Part of a small language model's weights: MLP 1536 GELU, LayerNorm before each block.
MLP neurons of a small language model. Each row is named by its layer, matrix (up: input weights) and neuron, and shows model dimensions 112-239. Each number is 500 + 40 x the weight over its row's rms, rounded and kept within 0 to 999. Numbers have three digits each.
After each neuron's rows, "fires on" lists the tokens most often at its 100 highest values on Wikipedia text that the model never trained on; "fires after" lists the tokens most often just before its 100 highest values on Wikipedia text that the model never trained on.

L10.up1057:559513458528506553495455523533480442498418497494430467493544577503510518500479555540475443504450509534486434442520527544468458525519636490468543508518452500530515539509504461441510485530450556497456509474487506566534509446479452499515560517591451451482524568463487473513503509511439563468495476469519530526476494557481480462442538450499440467453473522551507543568533545470466468536518
fires on: " and", " of", " ", "\n", " on"
fires after: ",", " |", " and"

L9.up1452:569545567521519509549495558517533515484547540529460574526509510468502480514460529528525523438537528520440473476488507569458538472495486621502501484479519519528517533453547536533490492516517530502520476493487590591502539544490522495557522488489443537440598523513533515531481474487439594538468525511532532497494474486493463430502564541554497459495424540511471487503496483536471476469532
fires on: "==", "===", ".", "===="
fires after: ".\n\n", " |\n\n", " the", "==\n\n", " cons"

L17.up416:516535527553497536475519447491518555565599417509475430482428548529443496478510483455420488552478623517477494532600488395513542500475523435494523460521517472531496523501496612495548499533520463565520525570537467441525531460495502520556496443527475580552433384462442508445521540494489544445445425487451526486480440487502440452473524470465455510526456491444465438553499485517473538496508
fires on: "3", "1", "5", "2", "4"
fires after: "3", " ", "1", "4", "2", "-"

L10.up530:549519487601478591443431469468485459479526496509488549463441532598501499449514482495497531469507451502494436541499576463520511552466528493504493515508547525482478484580482472542495469517453565517577534531495459524543492505487491457486551524510487501487540532511454572511489512514488468565428518524479530480509507558460489603504463450467485457547560438482508492528520566548460537402507
fires on: " (", "2", "1", "0", "5"
fires after: " (", " /", "1", " ", "^{", "."

L9.up131:536487526505516487503510525535559537475441540496607521509494463478499524515506516533471482444493529457427525513529521526436548512511555467439462460492531485465465508522408476468505493615451505496529556527477476572532530494487419487487533454516527491506470524438499505496570486512445521510490504497425505509476483451504461455467520481433515441449485514540531548499531475520495545480480
fires on: " |", "s", "m", "/", "al"
fires after: " ", "/", " c"

L9.up1372:575494533557492572518464455477492493560595431490499420538501492411457543532483471526470499599490527510551488506562533554550595480493553501555529410602596520516492493534488459533487464494453524502418495499492432505488474474507453441518474515526465521495448481489501610460483551517470525575453443503526497554515472572565550509446469556490555464464483516529490483565572525535524467548494
fires on: ",", " –", " to", " -", " |", " and"
fires after: "1", "9", "4", "6", "3"

L17.up338:550442496554477546547476530465506519500449553463425466506500543427537617485537516536516515495498559503536521485513461411486453544546518543460502409381538538461578426555515571546510486445522444489462506520471528547487484512466511512542487553558505503500406463519543468538522494483458513544528466503531445482502519540445536505528439556395445492437405451562487478483485436514476447535551
fires on: "1", " B", "B", " of", " the"
fires after: " ", "–", " of"

L9.up661:509484518620495495415477471495494521481516520502539423490453562520543555500434492552458459523524490413499517487510481523550518513430538478555534519559478480572483537642503569541497485544489505517487554494479544519473532441513449401483542488591455489422517467520505505526501542483499456531471514548501453541514561587538525487515459492525482507476501513453495460513548516563512557478481
fires on: ".", ",", "th", "4", "2", "0"
fires after: "1", "0", "4", "3", "2", "8"

L9.up947:521512465596546501484462461517513507516606459501426493486461539464476526548524461492484464523534549489512515447467556576559478487543574548494478454517449527488464462481533560526526495514551533490476501485520531398505560589499537438488447575471464519484527544519500598535493562474427550509433439586511504560573508496555483498418477520486467447521486469445506502514479456575529458520546
fires on: "3", "5", "2", " Wh", "1", "6"
fires after: "0", "2", "1", "9", "8", "7"

L10.up317:527534506434471479552531590488520437411468501481525558534578496533503524514486537548536467485469472530506532527508504451416532500512533587538550463505486481491487477491485545515531478569409502563440439479470536490481482482468481524499494469509514476483518529502482556490424493504470550470496540506493485496508441495475537501513428501531493507449489527556527528497565451417513504476481
fires on: " \"", ".", "-", " d"
fires after: " |", "\n", "|", "-", " The"

L17.up1209:507416536515541555571497490548546487447617440501420474514491513465489465449564580479410522428496633500477482546553499536426510451577495526547560423446497494547471523503532494476477467532546427531533461537520511516488540552510501548498531562540409470505479502557460435488481512449527460538405470492519457586517466460476439442412478453477422490437494587547548487523512467562429472512459
fires on: "2", "-", "ay", "re", "ar", "1"
fires after: " ", " re", " s", "elf", " sp"

L10.up968:593490466503438458469436602496519490422519569504544544571520510452513541438507536425548468468491477510478490512558494476462546528481492491490580448501528443404538546507507523496499485566465535506484445525516448561567489474549531502539554458507440497454541484466469522455471523518542486497481448503450441535518501588466504551537534441507471472542476492460507500544482520433539506425582
fires on: "c", "ith", "a", "inc", "J", "U"
fires after: " (", " \"", "w", " un"

L10.up664:523523472457430475496522553600527525443487562505410506472475550506531566523510509536459577467434479478464497500488482588456526499517547481446494459480541430524529514471507531508473478624563561533522479509465550520522458485480506484498552498495489440461494564535513561534482488487448513542464501506498504541476533463516447474470533550517435476500500502504515511516547465509405495509564
fires on: " |", " the", "|"
fires after: " ", " —"

L9.up172:576453502468532500494425469539562467549519449472429441455481487402425554489506495497464478528500532528538537423549533544516575507466599458462510475601515438541501486481445495472508481518540504516462514487506535414508541569500425482491494489496534494517503485542505572499542551502545552494434450489484499513563525448547538471506493598431527497444478529536502503528500405550489492501526
fires on: ","
fires after: "9", "2", "5", "4", "7", "6"

L17.up1413:550446538494547495439435459509562442481521502502490470464471433506530495469483565479524439404495470477519486484444489457540530510540472479452546531554478551525526481508435534564496447483489519453581512475551460556406530520547467518460576545581485471516557538556583467492539600506447535504466623524488457521553482541511523510536495498449511478479461497545485518547529441498548466518473
fires on: "1", " ", "3", "2", "4", "5"
fires after: " ", "°", "′", "1", " |"

L10.up1452:558450570522551543535440537456512496388504464449553477604547481493535537515440501529510503504492515473504503402452528565443457510554535507497566483577489497483523489493534514529480472568508516527532477577425506571570534518491508469509490535564493539459420544501472500511430458499482482500524472522489552526536495517503498562462477424427496484407514550464473489482525478474505496478491
fires on: " w", " ", "ity"
fires after: "-", " a", " of", " the", " ft"

L10.up45:520455444511519536430477517538485534599477489487457513404496581447478506482572545511469456507524478583560507556485525542557494549426515504539511457521516502517512430488449561505516487552505478537484518489500477500476504488512452540520512506460489510493478500516474582432496501504533484493443414462522492462550518480547484509450535467546594441482502474517479496502448521467541513511555
fires on: ",", ".", "0"
fires after: "0", "6", "7", "4"

L17.up1161:478507526575544551461531549517515461538488504483522543506458438454547517478457447509545488482471457534550442485551489571559530490456494508528525476508484594512462484485459586477451468533496491465494515516476595514465564439571490462526550502585504565499568579496508519464540539491471521515412576480556557543536557498566542494507510467544482493490575498494551505592552463530497482475458
fires on: " |", " ", "3", "8", "7", "4"
fires after: " ", " |", "5", "1", "9", "4"

L17.up207:537504509545505523511486572531555466508471511493435497467472555560495479461549520510434461561536512475462482510520554471526551457528454471431502488458567522460473420474470529415446471489530532505542531583502568464462614518482577535514511508496480468458493546438507487484531483481455418538476571492531447474531599460511520509444570434570513476496548435446470539499531458542457473514511
fires on: "3", "6", "4", "2", " he", " e"
fires after: " ", " an"

L17.up1322:477579513542456501524499479477511509508521465471482515520440531562451519438520490461466431554475532493483542487524527479435448528514509528553513502536469514500483534539521507465554492566503514508505556561492494416561455426493470513493459559538508517551465405492472457516463567469511466570535434496501477505488493571482454490417531478507525443524508377505546554511579499504529549494512
fires on: "4", "3", "5", ".", "6"
fires after: " ", "1", "6", "4", " ("

L9.up1252:529530480497482461527519538517495547483488452497393512572515540549486526491490467448533571495455463488487518525518559509507569520507515454461534468489514507488496454494517520517551482541499558528620496482495510506505489451516495536547583481483466580553472492522456478487478514492506516547458473518490426494539435537435430526495557470501481464494504486466503503485549567495493517403508
fires on: "S", "O", "M", "C", "R", "D"
fires after: " (", "==", "===", " \"", ".\n\n"

L17.up983:579541504483543485492507532567497511431502501530480457570497475559490426507496476470512577531456510493496453498549464585418574550466528489513550518519517548541518508520486490475553455528527517486433505483488521464456500534500473433490497469531449481411479432562592503485459542532465488505473502482557477538491521569488453487458494509480497516561401529503493472519621509440474516446519
fires on: ",", ":", " a"
fires after: "3", "1", "2", " T", "4"

L10.up1435:544505516460507484471486508500493418562496565473436495469434508532447497512516521524540474477493539479470434417589484509548549501542491448427524477388477458551512514485567502460540490454474549532507459486490455566528516455462424487516512498522560543530522572516521555500497492510493542498555497463465474492496456504474590574564476477533517518440538486555443451540466515532490564455511
fires on: " G", " Pl", " C", " Ad", " R"
fires after: "-", "|", "he"

L9.up251:511470456571439462449487497512525508561482463484397470518511492529541486522567573514522450560486485488556541460481473488557484448507462503474535434457487480506574450466569543488498505589475493490417493565478500484585506503514487423548399496494514494525484522498525561430519582488479561432535425479507510496497430518483532505475504570452564522494511494483500393530492537559448493428504
fires on: "uk", "i", "ts", "uz", "ak"
fires after: "uk", "uz", " I", " S", "y", " Y"

L10.up1306:566527469488518556494523522539485488525509540435524604438485521508527470490516515434527468503508551576461456474515560470465421535447459477539520523482487557472510512445450543488505494501491463529543517454516562568487474527509539549554504521449450540550536512505477471489398521506512446529543452479524403456536504530497464439501564515491580446491553476476529547521474455530490532482545
fires on: "0", "5", " ", "3", "8", "1"
fires after: ".", ",", "0", "5"

L10.up1178:589574480474492521552454556501527483474560575503531446517535537487523521539432512556507542515448487475469481471477505496481492434548452545542527417509507504442473520519502510475497479516503501520501474506474441507540497545510480539492452503527404484441554502476414467490467481505496467440462501459493531519515444544440554498500506497528579488459475526521418519523455413529490454459508
fires on: "==", "===", "="
fires after: ".\n\n", "\n\n"

L10.up1225:499437507531476529450484551512506519535457515494548471455513435532505528449506551517405514457443558517505549495466475484479509489539462440486508499532460453523485481456550429496467484537486474528477489504485448479538536516504440537519531544516455453421484452525493485471507514490459479457494563533484522517556450555533420554519477510433506515519501449471514511488592538438443493502503
fires on: "ud", "in", "ol", "oot", "um"
fires after: " B", " R", " T", " L", " D"

L9.up206:577518449495530515472430478505522516505522555502453528515505485503513489470503503533471546452484465488499457457586469521441526547551542500489459464487548471555458509458564521492473481459545483514558494515479538557574527484515476478521481511491577515472515548451471548524444492506495537452487527523561527453603497463526503546433468559521506491496576491566468539459542465471430561484487
fires on: "|", "-", " •"
fires after: " |\n", "\n", ")\n", ".", "-"

L10.up198:469477487518519519461501513548514528494501540486406467416429536490494547473531556483518485482463444560494465504536501621576549510485506445495506503473472419546426510545520524468500464525479560517438524521522524512564495472526439444492572511498523508476449497565485508509472531515444493454458441458558457608494454550500564484483566556604446422464532501477468452595538562483502458527594
fires on: " the", " but", " and", " ."
fires after: ",", " and", " as", " |", " on"

L3.up172:508533461469525451438498485582495554438581506471443489494428593548466497441582559436507480396507525567476465530573530499422505517508447562508509549526514519505422501485518545495463468511518519497556535574528531445545516512502484507600518556540444522518527435527443510516507545492519528525500555536445521459588518507511460521493489577563540473480499468513484443498429426546603488388502
fires on: "3", "4", "6", "5", "7"
fires after: " ", "1", "3", "9", "2", "."

L17.up1506:525432543501498561527440476503543429512479569519516502530526509478552593506468501475511572500452504546476497438501452516460489427557453476461516543524522507459462495481438452477506490487452465551537528528485482486523501564506477581559536496511473455525472572453507509539551482431558489420530545499478420520539524528457542388488548493531487485505427500550507472473431530506507490443536
fires on: " In", " in", " m", "In"
fires after: ".", " and", " to", ","

L9.up840:508462583518525526562511527556511506484528496433502513520584503483513443461619489447598520486453530478494453453506559577488511509523476480478517520456526536482471546516499507426458476547477557487489504542492483541494474483498516552515529541479528466486516519566489482476538488499457460545552487490468455592563549546423523460534524489545584479489445551492573500546516460491547471490536
fires on: " ", " and", " re", " but", " not"
fires after: " in", ",", " and", " to"

L9.up3:550444403522503502465441459519526532528560511464604455505470541493452488485510560540406468530497481515514482477583495493467546521509561532578492549553538503506507490444560561492497471453540526524462560535494581509482464468499484426566478531563474512436493608516490529487518563492491470518487507518524434473538541499544505509456474596497547445407492506511432467545474503512454479405486
fires on: "6", "7", "0", "3", "5", "%"
fires after: "9", "2", "7", "1", "8", "0"

L10.up886:482456535493462576519507609460481427424466541488507529562539448516434490530495530470511489483485494532475462468485547508488539522443460504532476542532584619492491466525557435472520479420490538610488530514440496521486529556537439440560507437532550533428556446581428507508461511506549490541542455527507493527516485521496543476492440549528539507475513482489541467515514495493553466535494
fires on: " Total", " population", " total", " only", " following", " average"
fires after: " the", " a", " The", "|", "The", " •"

L10.up1506:479564452480580464415403490553495548449493522497427462410467558530521477357564491468528519469446522492510490501550496476459426547513439498504531518508523460570542464459527520530484474518592472505565476511469449501553493488526498526494492608533499489484532462515517456499443600440531548447514544505526529555508534595439444522507389545466492488532482479536437483479479474527455483489537
fires on: "2", ".", "3", "4", " life", "1"
fires after: " ", " (", " D", "ly", " S"

L10.up815:486550511486527489502519565509545518488538510487554507516499450548488469518430548508464553421440482496459533532511502505420469495467464462440574583502486515485509543445489421475415478523469502524545499518453479549512529550507495555528505565473528522424518451545545492547462545467416495495465551453485545504565527470468473486497491444520469491516498480548545555528497439499474501527537
fires on: "ay", "ess", "ust", "um", "ress", " |"
fires after: " s", " p", " d", " ", " v", " c"

L10.up641:556464453530496545480443512609513507584524415483475495445540505454532500479561466432538537505487486469541483502494482508498516484439457508479550436499533501453510478515491494482477482587492484491585446503456441558498493550496490541551556492504462453500524456456474487486576555478526501550446471499506434485526513497453437554541507470485449501522386472459521499553439533518508464504475
fires on: " (", "A", "M", "D"
fires after: " (", "A", "N", "L"

L17.up371:535535500530558470494458548487493497500414520534475471553537493519503515471546580498487507514473476511482506542528530498510531443532545532471461537488545455487430418500539528484516479512481533493521536511497506449586453452541512518456470465442529491437502533481576496527570501455472496498526546489504481553527530509552534500445491522491553495535529513472495430490506489514462462531537
fires on: "7", "3", "0", " ", "1", "4"
fires after: " ", "3", " |", "1", "7"

L9.up643:508392473493562503484471499490552498577456442532519529491454589495528564487476573495438502468521560521491540469476571537559574507529618531468574455485524491549593481521488476527534497603487543524463498493510562574470491495486412406480498556514467551526454552549500512431587497486465501504445576514509508487468433469589490522499511480519512491424491559483511442460510529512466452502531
fires on: "th", "nd", "rd", ","
fires after: "0", "2", "9", "5", "4"

L9.up1254:568504525519537501466485495492501477409482553487558557522516404445478499452498575496495511461513478449473449467534465563436540551479517492521501503487475561495479557510566482554461469490558486521492523517475463593532508478509471543565540575490504543464538510528519497504407511528499470467515539489567438519547542526520511465510459568502523501489543508512448540496515435510467512486515
fires on: " |"
fires after: " ", "1", "2", "5", "7", "3"

L10.up1275:511476564575497523432542487507491491499496540434435478419441555521504541489535484462457479476533422456429526478499452509523410510480469502478583483408536504489486586569454464514463497473499521582513556551517508490515490529533492515502529524494570577489491524512507488490442487484539417496515463497510409506494544541481486452484573522562488481469552523521516523528454528528424536466530
fires on: " ", " |", "1", ";"
fires after: " |", " ", "3", ";"

L10.up545:598478472514504519511514521472467423565505537512540563490457517539501462501426453445489507482501511552501521487569516446521503467457509510468460497490533546442479496533458512498508473482449497525567562556486540553512468502524490525465478581453466494504488493471452572510473492473529494514477500441476485458504569526520527554547543534535429513497523446501488405488506470604464512387539
fires on: "5", " f", "6", "4", "2", "7"
fires after: ".", "2", "5", "3"

L9.up1389:527485526554480480546494527509518529432524470457400421517473501585473523517491511499552512463529534425463483535554490483452494473521386457420543534501508538497446500492513501487493485480459505535576536518481579455483492485521461518530570541440578524470420417482509456443485521506472521502518557491461485549573525561386452553484534483546515491540474509484526518495497486518548517490493
fires on: "6", "8", "7", "3"
fires after: " ", " ("

L9.up1451:605553524508485537553483499469504421555579497475506486501534494515496571481425471493506493515515483489405478477639501469458511414602528552483534438525556534528488494515568525481518486500459502574512434469507540516503455445495495412516512466494521503482514551459546537455468521491501531525525466481506496463598495533544518472534514478581515485503449477523495531506575467418466434486485
fires on: "-"
fires after: "\n", ")\n", ":\n"

L10.up1138:594447582523526547506480486563570536465506388457463486487477511518475506505521529475559544539516527471504400490495507493473446490615497520491509534413475547497542482499443469498494471498519462521566485511493461487479538652507529519513591572538511493513579518518547413493505520475516475507438478478476453507538573521457437448513539481463450471515388543523515499473486511483516428471498
fires on: "1"
fires after: " "

L10.up1354:551507555503553561454418522540595529484554504503503472539532487506471485399501514528551553503482576474522488448579517564515559536508564465571500456451555520548516530460585518486487483517568487529516459541467492502562560551521437518580446478513550529508524509500511510413413534498518554514469548503539493538585497512473525471474440541486515422553514505507470523513544517482480488494494
fires on: "-", " ", " |"
fires after: "\n", ")\n", ";\n", "|"

L10.up1204:517548458535510510502581461480526498523536557375544516458435512504493520512527450448482505534512444487451467486458515494480467516467496599546536503468507600503458577531464451486466474495454485518626536506507508550535493544481478549541554480532543578506516558485487471511496488514523460526498514505504496522494518473459528449446549480421503421458566508495513527537505491546488515498481
fires on: " ", " |", "9", "1", " sc"
fires after: " |", " ", "0", "3"

L10.up938:539529484598518500487481585561507528529508492490465521406494568493487506501488497490441442477450540539506444477489542526552554471430533537545531547399550502547552475526506508520486477547494529524516470478504511546489505406477471411548566505546431569492497460518529451436446532485485490507441538542554461505468480579493496529409482479507466404487522474485472469627475536544429475505556
fires on: " which", "ing", " where", "ating", "acing"
fires after: ",", " repl"

L9.up1284:522533467510519422543511514544466499365458488490405463536446441539476568480461553512583525483498490549458478481564537481444425515529427459464550550515547450478576508398485487440486493585519542521527554574522467489542457541489516495549464577480521459490459417515530547445476533498526535428508496538469490512560556519418491520469506538508476500533473495538547508474479471519455510478515
fires on: "w", "1", "raw", "6", "2", "5"
fires after: " ", "-", " (", " d"

L9.up776:499557464548527493501438534514506540471541541496502508488502484505447564438430512458511476437519476563427519504473523494566494477496476469475464470550534498501543478505548492494562496525519496558478466471450518527527480435477479449494490527500480556440532509504548536456482563482451524524402582515441519537520490481613498548540539472621528524500565449505487504480547580500453510482482
fires on: " New", " +", "field", "ney"
fires after: " |", "in", "|", ",", " the"

L9.up1443:543499569541520439496525606450524487397518546511590580472533487495525557540421512491503466452544487470410447529488553506457470544486529442511521588539497548519506558563491505516483493497447515505573519531490546521516515502529485465544530482490441518479512538507484546490537486499441527484420526512497523581472582488528516482508527460445506499440518553525477494529535506554464475464525
fires on: "–", " −", " |", "ish", "ian", "0"
fires after: " |", " ", "0", " fin"

L10.up1119:561406489517537461513417518469502500433456565500455486491483578437464578505441525498433535500463507527501507565490433502531566506574580472454590499496568439479511490544515416527536489538500564576449495478460467521480490490496431489475565480539487519413513480480550521516512519493512516463483504476482527445509539542508497484534493564518504518474534501548487443492536450474580462477509
fires on: "ing", " first", " only", " following", " end", "ern"
fires after: " the", "The", " The"

L17.up1274:519504503538497547471475530496542468509587477479519494475467526515503486527576554534481556468462522468449511476497583591466553501449479498548487502495574582504473527470540504488486501499480517514516484461430487495529460490521456547514564581461541469504528581562519550523455492498550518525518568524582484567569491477548515468451496568449496490511474479520415520532493487487498433476509
fires on: " |", "|"
fires after: " ", "0", ")", " |\n"

L10.up1244:591507568501439563541470474533495440532497432504511562496468508515510499518510491514513514535421501477551485494523493495488525515511504500458466451491593504474497484451461517494488487419472475577549559473514564513519462485498546526528449542498468523552410516483460541496463498498557484520481431498505455458496494470523468493502480501450558496470467481521507422501505529498461512500501
fires on: "1", "5", "6", "3", ":", "8"
fires after: ".", " Website", "0", ".\n", "6"

L10.up385:538522531498503504523504540483565459504432521505507583511509512511520453478413546482544558457508521520481493472540514435434518526471462496434528573497513503507532503561470423507487493540455422561512499511453487552473416462450485458525527533515544513485471501511456492538511486500464473472524460502458475550530477531514483433434519411484516508543498573539456525457481570467410549528575
fires on: "/", "um", "s", "t", "'"
fires after: " d", "/", " m", ":", " s"

L3.up1092:571527446525505447554536531562590563511591474478513467459566523467510481489505537421495504538522473506425501510462530538486455453501532596524498432485491531442512491572510532533516488542496535509535501503512472446544525452512520483488573535526457553487554519489471448483434471467486471492495485491569485424455516513505494512493573472546471453468462541485530488497454433512535517396549
fires on: "=="
fires after: ".\n\n", "\n\n", " |\n\n"

L10.up657:567493554473475477492447551529505530453456447526508462551514468438514522436549514466541523448400471494445496521508509489506600574500540425491513522475549485517536505538507543445509483507532547537503488493480495533546489444441491443542489491455519490518484407487429555453458508474527549534489519562479538473489480463466537485568494439519475474448517482494534500506569558444507547414514
fires on: "e", "s", "m", "ons", "omm", "c"
fires after: "/", " (", " \"", "D", "G", "R"

L10.up373:526492521516522511493517498476505505433490504494530488533462429493548593498535476527447462472489468478427450497488558578455481520476536427508501515523536508486465490536560573463481495526484538584499518530441508511461520457495479402493561535461457425432494583575549522470518506464491505543481487483476457549509566492534471443463522467551528478467519516458553519525539499503450481475523
fires on: " |", ";"
fires after: " ", "1", "2", "0", "3", "4"

L10.up587:493508550516532524469465419583512520476546485537530494470455494473508457441515513382600534445441501535509494488557512520497492500523403448500607552427538499522544484567552441416531484539484461491515454494521537568535487473485461456530484467591458553474498486516457514485491511485496527543487530553501499538526460548468469479455499518470531449437480486489541488498515523457456495471512
fires on: " m", "m", " t", " c", "h"
fires after: " (", ",", " \"", "a", "/", " im"

L17.up1123:492470548550483481429519507491490523525483557480532534491524509517495563441481470466513554472513541453538439545513477506476457534537553463520541519457556468494476559482496522461464472524513442520509459499486545530417507503450496532479483564540493411446481463486544546487487538483436452557472558508543513450618530600500532498430548526533514466424476443541582535471399410497503472437463
fires on: "8", "9", "7", "v", "ad", "5"
fires after: "9", "8", " L", " Bel", " Phil", " Ch"

L10.up1380:570448474522501488483503560485540468427534509519495533546524517468524493441542438540564525463476546456486477482476475503518503505588531462469537505531552485461509498527431505482505477554470562516614474525443460610528527473467501554519575469524475430454463526506494487495524518455486528526465532480483530551556438564409540499493533501472485477528507495505542484540500499467466531459493
fires on: "s", "ens", "in", "c", "inc", "w"
fires after: " (", " \"", "/", " s"

L10.up1269:529521507581495510465502524640506467537607532491421551490453481480507558465558536548543462440452439487484448553503540528501545516542526522494579488451518551521502481520530555426481487533466529480475472499520497527480474425510521480546599545528469515518513573506544562502468529508472440510468467509477522501550517507522413490509575420591448508518495447480501461561466537486510422529493
fires on: " and", " En", " (", " or", " −", "E"
fires after: ",", " (", " |"

L17.up15:600429509511555515508451435535546473486504567493511464532483465495439566505510537469547508518497504483472556517504555610511574537560559423586521447573493561534510448549531494517446448477481450501577499503422536537469496481493502473465503507464538502446510537620501460516383509483532554476557492522477428481550545479550481458459450507463529470474496526452455481515541418532523471524492
fires on: " ", " |", ".", "1", "2", "9"
fires after: " ", "1", "2", "|", "3", "."